config.yaml
n_layer: 14
d_model: 704
n_head: 11
n_kv_head: 1
head_dim: 64
d_mlp: 1856
vocab_size: 32000
activation: "swiglu"
norm: "rmsnorm"
norm_place: "pre"
norm_eps: 1e-06
positions: "rope"
rope_base: 10000.0
rope_fraction: 0.25
qk_norm: true
attn_scale: 0.132
bias: "none"
tie_embeddings: false
parallel_block: false
init: "uniform"
init_std_qkv: 0.0154
init_std_o: 0.0029
init_std_up: 0.0154
init_std_down: 0.0029
init_mimetic: 0.7
optimizer: "adamw"
lr: 0.000873
beta1: 0.95
beta2: 0.98
weight_decay: 0.15
lr_head: 0.00575
warmup_steps: 558
schedule: "wsd"
decay_fraction: 1.0
decay_shape: "linear"
final_lr_fraction: 0.0
batch_tokens: 131072
seq_len: 1024
doc_mask: true
z_loss: 1e-05
train_tokens: 1377000000
steps: 10506
dataset: "wikipedia_en"
MLP neurons of a small language model. Each row is named by its layer, matrix (down: output weights) and neuron, and shows model dimensions 336-431. Each number is 128 + 32 x the weight over its row's rms, rounded and kept within 0 to 255. A neuron's up and down rows have the sign that makes its largest values positive.
After each neuron's rows, "fires before" lists the tokens most often just after its 100 highest values on Wikipedia text that the model never trained on. A number after a token or word is its count.

L3.down1347 [139 111 122  93 135 156 137 137 120 137 116  98 144  92 154 152 173 162 161  99 135 151 120 112 126 161 133 168 149 130 114 111 126 125 157 154 162 155 141 128 166  31 153 126 202 126  89  85 117 106  74 165 120 156 127 147 187 119  67  67 147  97 105  46 121 125 147 130 109  82 122 131 115  95  79  92 108 149 126 126 156 125 102 140  57 140 107 130 166 141 133 120 100 124 125  47]
fires before: " on" 36, "ed" 9, "ing" 7, "s" 4

L5.down1140 [139 154  87 144 154 115 170 140 116 147 137 108 159  24  80 113 101  88 160 112 144 209 140  65 130 113 110 148 157  86 187 123 123  96 138 172 104 176 144 170 136 155 168 117 166 105  78 109 123 215 165  67 111 178  88 151 146 121 143 112 124 110 133  92 115 134 115 143 100 158 108 116 125 133  84 100  83  80 125 164 117  93 124  71 125  66  76 152 163 149 187 102 158 102 135  99]
fires before: " |" 39, " a" 7, " \"" 6, " the" 4

L5.down622 [149 138 122 144 127 133 117 166  78 142  95 119 186 146 151  97 167 120  64 114 159  87 152 118  83 149 105 179 129  93  96 161 100 168 111 110 187 151 144  86 124 117 164 188 156  91 114  48  70 124 114 124 119 137 126 141 150 129 181  97 146  91 110 146 136 129 104  96 137 130 102 100  93 145 200  98 162 134 146 142 146  84  84 129  85 137 105 112 101 139 100 158 116 106 125 154]
fires before: " the" 15, " it" 11, " to" 10, " \"" 7, " that" 6, " by" 5

L7.down1558 [105 148  89 103  99 145 131 138 100 173 158 116 159 122 140 161 165 135 102  96 157 184 160 122  91 148 128 125 164  68 141 174 112 148 104 123 103 201  71 119 133 161 187 187 154  63 128  88 111  96  92 149 147  79 106 224 151 181  88  95 188 103 104 126 127 165 134  97 143  74 138 110 138 126 104 102  68 125 132  90 122 154 118 104 160 145 106  98 161 193 172 179 163  85  82 118]
fires before: " the" 17, " a" 11, " up" 10, " in" 6, "ed" 6

L7.down1076 [132  98 149 144 137 102 144 105 123 113 124 154 213  93 108 120 108  74 124 181 142 135 126 152 131 135  87 115 149 129 152 147 103 164 101 131 116 128  45 102 137 101 128 124 115 146 104 143 119 133 101 106 147 125 101 122 158  78 161 110 126 113 122 103  71 143 111 125 167 164 143 152 120 160 137 139 110 175 150 173 111 123 143 135  91 140 162 116 115 146 109 180 159 211 134 170]
fires before: " the" 30, " it" 9, " that" 9, " her" 5

L7.down843 [149 129 154 103 159 134 133 130 124 155 100  95  98  67 135 142 105 136 140 158 119 129 127 133  80 130 129 159 133  78 186 165 138 168 109 122 102 146 176 153 123 135 213  85  51  61 120  76 129 108 128 145  86 135 156 149 124 141 114 146 139 134 146 170 116  83  64 153 118 171 104 157 122 137 172 145 124 154 113  94 163 173 171 106  66 126 154 129 111 146 199 149 143  92 172 189]
fires before: " by" 29, " in" 17, " to" 5, " on" 4, " up" 4

L3.down712 [182 149 182 140 116 154 189 118 122  92 113 158 152 137 169 137 196 111  78 120 106 129 156 117 111  86 117 123  81 140 148 159 109 157 133  74 148 163 143 117  80 143  86 158 121 130 146  86 135 109  85 130 107 101 169 139 161 168 165 127 142 164 171 145 132 144 107 107  97  50 137 175 138 106 131 126 132 137 137 145 141 107  94  68 117 157 160 165  66 122 153 138 115 118 171 130]
fires before: " York" 33, " Jersey" 9, " Caledonia" 6, " South" 4, " Zealand" 4, "V" 4

L3.down1318 [133  99 112 126 157 131 165  34 133 114 104 158 133 114  96  78 157 142 125 197  89 118 180  93 156 114 103 160 156  79 107 156 130  84 138  72  78 116 149 167 109 141 158 122 111 145  88 161  85 128 172  81 136 123 130 164 106 103 147 169  74 149 120 172 109 151 170  71 137 110  94  82  92 175 119 130  77 123 144 163  93 117 118 151  96 130 165 136 106 177 132  52 109 164  65 118]
fires before: "N" 28, "W" 18, "E" 10, " West" 6, " album" 6, " (" 6

L3.down1421 [ 96 127  95 115 145 104 172 123 109 128  89  77 126  84 112 131 125 183 116 127  94 140 150 119  98 164 101 168 107 167 155 140 117 138 123  71 147 155 145 220  84 114 152 124 174 146 194 125 135 145 101 145 124 114 128 102 114 135 171 169 147 127 226 115 144 138  53 111 129 203 127 123 141 152 104 135 140 114 142  85 173  99 159  89 120 101 165 124 132 144 108 176 136 150 166 165]
fires before: "-" 30, " as" 25, "." 5

L7.down1358 [ 98  94  89 111  83 127 194  99 144 158 163 143 158 123 170 110  90 102 162 154 143 119 148 185 137 129 130 127  84 122 172  94 194 142 113 114 117 126 157 134 118 143 101 135 174 136  76 148  91 175  97 162 114 147 127 132 164 149 167 110 137 116 150 143 131 120 139 113 120 156 125 154  97 148 100 150 148 102 151 133 117 156 181 209 109 149 134 135 106 126 118 102 111 104 124 163]
fires before: " to" 23, "," 18, " of" 13, " the" 8, " States" 6

L5.down73 [122 159 104 151 139 112 114 186 164  83 139 126 193  92  84  99 108 134 130 176 122 120 124 166 129  63  84 181 111 163 103 112 145 216 113 175 125 134 138  85  54 106 134 159 122 147 202 150 123 169 101 145 131 167 198 143 149 153 132 121 118 139 131 184  96 122 146 144 140 136 136  93 119 174 125 161 102 106 118 166 139 142 155  64 176 180 147 111 144 161 125 144 133 106 153 132]
fires before: " York" 31, " Jersey" 8, " Caledonia" 6, " Zealand" 4, " South" 4

L7.down1635 [177 147 186  99 106 147 134  68  98 146 102 157 166 104 141 144 126 147 184 126  83  88 125 115 118 159 152 151 178 144 172 134 122 133  98 127 124  64 200 105 163 147 149  75 162  84  94  61 172 141 125 156 156 159 135 169 102 124 150 164 145 166  99 166 175  56 152  98 120 136 134 119 118  75  84 156 141 192 108  67 145 139 139 125 119 100 120 149 118 147 147  89 126 101 117 189]
fires before: " by" 23, " as" 13, " in" 11, " to" 10, "." 8, " for" 6

L3.down442 [132 120 162  65 143 115 137 130 121  82 121  70  83  97 133 119 137  98 165 140 123 145 114 100 126  93 129 114 153 149 150 124  81  94  68 188 131 140 175 171 153 118 108 154 116 196  94 119 126 133 112  99  84 181 139 128 145 152 102 197 127 114 135 113 156 132 164 112  97 125 124 188 151 150 163 115 150 125 146  96 142 202  74 129  93  95 168  93 145 161 108  59  65  80 148  64]
fires before: "," 41, ":" 9, " |" 7

L3.down970 [ 67 157 134 129 159 162  70 129 102 125 119 187 158 113 162 152 105  95 133 126 142 174 121  63  91 166 125 163  83 150 103 108 147 172 145  99 161 122  74 100 106 113 180  87 132  98 140 124 157 123 178 141 159 121 107 155 126 147 135 112 148 128 161 148 127 112  87 137  84 153  49 144 166 125 119 133 110 160  93  88  98  73 113 148 110  73 113 168 104 108  79 147 123  90 177 146]
fires before: " of" 24, "-" 24, "s" 7, "cra" 5

L7.down1035 [144 139 123 125  84 133 152  98 142 127 181 127  76 111 163 127 173 106 109 135 142 119 130 139 138  93 166 214 107 103 127 137 138  98 146  97  92 132 178 112 127 121 169 116  94 111 129 172 112 112 200 148 131 148 123 116 112 101 132 155  80  68 160 109 102 105  55 118 134 162 146 138 159  93 159 135 114 132 148 132 155 126  85 113 161 120  88 142 104 107 148 100 139 133 127 158]
fires before: "\n" 31, " The" 11, " He" 8, " In" 4

L3.down1143 [ 89  67 122  97  81 186 120 198 109 127 190  98 157 106 133 131 161 124 142  91 187 143 167  86 122 144 174 122 166  59 105 124 129 155  92 154 141 161 194  99 128 136  91 159 118 149 126 126 139 148  74 133 238 165 149 150 100 139 107 139 134 132 111 127 164 134 101  98 150  58 124 152 153  92 127 149  65 102  93 137 140  98 116 147 131 138 177 104  88  98  75  87 155  93 127 147]
fires before: " in" 12, " to" 11, " as" 10, " for" 7, " at" 5, " on" 5

L7.down956 [114 148 130 121  94 148 150 122 163 132 128  88 112  79  85  96 126 170 124  99 135 111 156 147 178 148  66  93 138 132 187 165 165 143 109  99 116  88 224 114 105 144 198 147 106 109 135 111 109 127 165 186 155 148 141 150 144  83 109 160 130 126  80 100 148 113  98 137 124 117  77 150 130 130  75 128 189 162 165 166 170 145  85 128 143 137  89 136 121 173 103 163 107 206 153 103]
fires before: "|" 68, " UTC" 7

L5.down1408 [137 129  95  85 136 156 131 146 130 156 160 132 129 162 131 118  89 152 133 140 176 101 104 147  95 139  77 106 129 118 195 188  69 139 155 114 141 155 168 132 100 126 149 145 162 127 137 161 174 132 106 109 177 131  87 176 149 128 210 149 129 127 170  86  71 114 126 143 130  77 107 156 173 137 163 148 120 116 109 133 159 122 101 187 113 113 105  31 140 153 147 174 113 147 160 174]
fires before: "s" 86

L3.down529 [188  82  81 122 146  68 141 147 151  87 146 131 176 125 138 101 139  79 208 136 135 171  92 118 110  93 135 159 126 117 143  98 154 168 108 160  73  97 112 132 187 192 112 154 124 142 111 126 143 119 131 132 106 124 118 154 155 137 140 130  81 146  69 102 121 124  93  55 141 149 202 137 126 115 100 102 155 148  88 112 157 144 148 129  90 100 123 156 171 122 129 126  75 145 163  97]
fires before: "N" 37, "W" 23, "E" 13

L7.down1069 [171 128 115  87 108  73 150 141 107  80 110 134  92 134 154 165 158 116 140 121  60 122 119 150 159  95 145  91  84 137 133 157 185 104 112 104 124 144 144 172 151 109 163  66 124  77 137 153 122 169 127 143 191 151 131 138 159 130 177 117 131  91 120  63 116 111 132 125  90 110 146  91 114  81 116 111 206 197 124 114 148 166 114 114 137 127 105 128 108 110 101 201 144 137 141 165]
fires before: "\n" 35, " as" 20, " the" 4

L7.down1435 [136 125 105 158 124 119  97 138  91 116 208 135 179 148 174 212  48 109 101  89  90 174 134  82 130 153 157 106 113 135 116 161 155 145  82 126 105 132  18 138 160 129 166 168 151 139 180 112 122 144 136 124 137 138 118  87 111  59  81 104 172 149 139 172  76 140 151 143 111 142  82 163 125  88 135 142 131 160 177 173 150 101 148  97  95 123 131 160 117 141 128 175  93 107 181 111]
fires before: "===" 44, "==" 13

L7.down551 [108  97 162 109 116 140 131 116 185 152  99 114  36 115 161 116  77 147 121 110 136 111 164  90 134 111  84 174 132 138 178 114 107  93  89  76  64  99 130  96 153  99  92 127 124  98 170 156 139 131  97 131 137  96 125 115  97 130 167 139 134 101 191 140 123 187 192 151 156 189 157 118 117 125 133 132 111 118 143 202 168 110 189 109  72 168  93  79 189 110 121 107 137 180 109  67]
fires before: "." 59

L7.down54 [ 56 169  87 118 129 142 134 182 142  92 156 198 123 138 111 173 126 101 167 113 103 130 115 240 106 175 141 138 193 190 151 111 124 159 104 117 129 154 131  93 108 138 111 126 105  92 129 108 134 120 182 115 155 171 166 141 113 135 120 105 155 144 104 146  94  73 145 197 143 132 126 127  75 130 143 108 109 114 100  98 171 109 153  78 151 117 100  75 139 129 146 131 137 143  88  70]
fires before: "==" 25, " ==" 17, " in" 9, " and" 7, " on" 7

L7.down1744 [104 169 173 132 133 143 100  93 111 143 106 132 130 151 162 140 104 169 110 117  81  81 130 187 111 172 133 143 177 123 107 153  93 129 147 146  69 151 120 117  94 151 176 142 100 102 116 132 100 110 119 139 126  86  82 118 163 109 143  76 120 104 124 190 127 131 112 138 128 110 106 144 112 134  88  90 171  81 161  69 126 136  80  85 152 101 154 118 105 129 137  85 108 116 120 141]
fires before: " |" 53, "\n" 6

L3.down1156 [112 148 144 123 135 128 132  99 135 142 152 179 140 103  90  66  99 162  41 181 108 123 127 123 145 139 138 141  93 113 140 183 116 116 145 170 122 167 133 129 113 123 167 124 139 109  95 112 119 143 117 134 114 147 100 137 111 145 144 154 161 121 139  88 118 106  72 130 123  74 130 103 181 111 156  99 112 124 170 130 174 143 121  53 144 105 105 140  78 145 141 163 166 116  53 195]
fires before: "s" 85

L3.down195 [130  82 159 101 132 144 191 155  80  85  89 131 152 103 107 121 124 119 117 114  88  99  84 145 113  81 109 142 122 132 134 103  97 104 133 176 168 161 178 137 116  75 168  97  90 139  93 159  91 118  82 126  89 159 133 134 148 124 139 132 151 108 111 141 111 119  50 159 115 131 165  67 141 161 130 104 110 133 123 124 159 201 144  96 117 133 157 139 104  84 160 129 140 155  97 129]
fires before: "." 69, "vo" 5, " mi" 5

L7.down1104 [ 80  88 150  84 135 154 128 103 183 125 199 158 107 185 128  93 129  81 170 114 108 110  94 142 208 131 168 106 166 114  47 106 125 122 153 152 160 205 151 126 169  87  90 155 168 110 156 170 113 122 119 154 144 129 139 173 116 114 115 186 113  94 195 133 127 129 140 114 142 230 150 116 121  82 146 131 150 102 109 132 123 125  99  67 143 108 151 105 101 107 138 127  71 143 116  97]
fires before: " of" 41, " the" 11, " a" 11

L5.down62 [108 120 139 125 189 154 134 100 175  68  77  95  64 152 147 108 106 112 107 164 157 133 133 120 120  67 175 164 180 176  72 135 141 157 130 153  88 119 137 149 136 145  92 101 170 160 158 172 118 150 135 124 132  72 128 136 128 167 133 157 132 152 111 130 138 125 141 134 185 166 171 140 118 178 137  97 127  82  99 107 140 176 128 130 125  60 131 149 190  99 207 110 104 150 165 155]
fires before: "s" 79, "," 9

L3.down1272 [ 79 179 141 106  91 116 101 134 107 120 156 184 154  94 138 163 140 171 125 114 116 119 114 129 133 150 104 135  92 133 163 146  84 145 119 174 129 141 112 143 101 114 143  96 113 105 118  92  90 186 108 110 132 129 178 160  99 124 140 126  88 110 131 121 103 151  80  89 100 131 110 113 123 131 109 181 168 166 126 149 123 107 139 111  85 143 116 109  84 114 112 147 137 103  69 138]
fires before: " to" 21, " as" 13, " in" 11, " his" 5, " playing" 4, "," 4

L5.down854 [168 122 103 141 101 115 126 144 108 128  93 218 165  77 146  89 204 118 154  90 170  73  76 166 136  90 101 175 152 119  71 114 147 146  90 117 136 186 105 106 159 106 148 124 132 159 133 172  89 103 107 128 130  91 113  72 105  73 150 120 144 114 112 118 160 146 146 115  77 126 102 157  92 194  92 136 115 158 115 149 131  78 126  63 115 140 135  87 149 132 179  93 107  79 140 209]
fires before: "\n" 37, " The" 7, " He" 6, " It" 5, " In" 4

L7.down835 [146 139 112 133 139 122  90 162 108  99 171 137  17 146 160  57 129  95 150 132 152 126 158  79 101 180  87 144 109 153 135 158 163 155 103 129 168 182 126 142  69 141 203 216 117  86  91 169  93 137 164 122  58  97  80 140 101 142 144 165 154 150 158  82  98 101 124  98 134 125  92  86  68 149  78 117  89 115 126 154  94 136 108 118 118 112  95 125 133 161 141  67 172  96 170 133]
fires before: " |" 60, "ª" 9, "st" 4

L7.down734 [162 134 167  43  89 174 152 124 170 127  95 102  88 123 137 131  50 129  42 122 144 133 159 169 142 139 113 165 156 137 160 128  80 151 125 137 127 150 125 118 145 154  82  92 124  98 128 150 158 127 129 142 169 124 190 177 165 150 144 127 141 134 157 140 136  86 138 188 124 146 161 149  82  88 125 181 114 163 145 119 203 159 142 124 132 122 142 126 161 105 131 106 102 181 154 105]
fires before: " was" 19, " is" 15, " are" 9, " would" 7, "," 6, " were" 6

L3.down414 [ 94  88 101 159 104  92 108 127 114 164 144  49 120 159 114 106 134 121  55  82 146 154 125 106 145 153  97 179  83 139 156 102 132 167 144 177 212 110 183  78 161  91 108 177 120 147 135 172  83  90 111 137 126 112  92 107  94  60 118 146  98 169 122 142 140 140 133  84 104 125 129 136 106 125 117 152 163 117 118 147 130 117 119 107 125 140 154 134  90  86 134  46  79 108 189  69]
fires before: "\n" 100

L7.down370 [ 54 176 100 126  89 141 154 145 147 126 151 168   7 103 184 139 106 112 124 118  97 167 157 121 204 115 139  76 155 114 129 167 113 109 118 108 144 122 102 150 126  85 160 146 160 150 114 117  68  99 106 116 163 128 152 175 186 134  76 196 104  88 182 120  76 164  95 129  69 175 156  89 132 198  38 124 211 176 143 157 114 110 115 124 145 133 114 147 102 124 101 141 162 162 160 139]
fires before: " |" 38, ":" 9, " -" 8, "." 4

L7.down306 [120  46 185 131 118 157 178  95 162 165 164 130  96 121 116 133 118 126 131  83 177 139  93  63 148  78 136 162 148 133 117 143 153  99  92 155  64 109 119 173 100 127 177 157 115 124 114 138 109  77 172 174 107 137 139 153  95 173 121 163  82 124 121  74 101 164 132 101  81 121  45 142  43  98 100  72 177 106 188 122 149 149 138  95 163 117 155  89 106 165  86 144  89 117  99 102]
fires before: "|" 33, " •" 11, " of" 8, " for" 4

L7.down320 [131  91 143  87 161 199  81 154 181 130  95  73 139 107 143 141  69 144  99  80 108 155 135 117 134  87 127  95 146 151 109  79 158  83 150 137 128 133  97 151  85 121 166  69 129  55 139 150 157 113 181 100 161  99 105 104 119 156 122  98 127 138 115 181 157 128  46 171  84 182 179 182 104 101 141 165 123  58  72 132 166 133 113 172 101 153 115 105 109  96 111 104 154 145 110  92]
fires before: " of" 37, " to" 7, "ed" 6, "." 4

L5.down1812 [ 90  74 209 105 111  94  94 120 133 178 117 119 137 157  91 122 135 154 120 121 126 150 121  77 158 173 149 101  69 169 168 161 173 154 161 133 185 109 133 151 132 156 142 100 151 120 148  63 169 120 148 106 110  76 130 137 132 158 136  80 113 126 107 180 122  90  93 118 156  86 125 113 208 170 107 133 118 172 168  98  62 102 112 183 132 110 107  84 129 130 136 103 101 130 146 174]
fires before: "s" 34, "E" 8, "Connor" 5, "F" 4, "O" 4

L3.down1505 [116  67  88 130 131 116 139  61 127 138  69 141 143  70 169  99 144  95 125 188  65 130 194 103 159 127 136 163 182 108 127 101 142 144 154  57  97 126 163 135 108 106 150 131 129 161 101 128 116 171 148  92 114  87 101 123 137 117 142 135 134 155  98 124 109 147 159  95 121 140 128 136 123 107  93 145 107 131 104 117 112 129 118 139  48 110 131 121 132 126 157  75 149 117  72  99]
fires before: "N" 37, "W" 24, "E" 12, " West" 6

L3.down290 [123 125 111 157  65 108 154 127 117 129 151  59  90 133  89 124 135  98  91  98 118 108 175 106 112  93 105  84 129 127 154  98 129 135 135 109 201 104 122 119  90 161 116  94 144 135 131  82  85 137 108  99 150 126 183  58 139  63 107  88 113 133 121 107 109 161 120 189 152 156 127 104 183 147  87 153 118 141 134 132 167 137 122 132 164 141 117 105 101  70 139 109  84 172 204  77]
fires before: "\n" 86, "pen" 5

L5.down1424 [169 136 153 114  61 157 100  86 110 121  85 158 167 114 134 141 160 113 110 171 146 102 110 141 134 149 125 100 181 132 106 121  82 161 133 100 120 190 172 127 159 129  62 110 138  87 140 147 145  71 148 116 137 126  97 118 140  75 130 137  85 133 135 134 162 149 163 136  92 118 130 124 124 117 142  78 172 152  84 166 145 159 176 128  95 114 158 195 158 179 187 108 101 180 112 161]
fires before: "\n" 46, "s" 8, "ing" 4

L7.down1481 [ 64  87 166 210 103 105 164 113 139 138  89 152 159 146 164 156  99 119 108  72 113  78  84 188 146 134 130 108 157 168  96 127  91 119 107 155  81  88 110  69  47  86  76  81 167 105 105 126 137 107  74 132 168 177 112 109 111  83  91 171 104  91 111 105 103 112 187  83 145 156 141 120 130 119 125 145 133 186 142 138 146 124 135 162 159 133 154  99 157 107 214 168 151 133 126 124]
fires before: " a" 36, " born" 14, " an" 7, " the" 7, " (" 5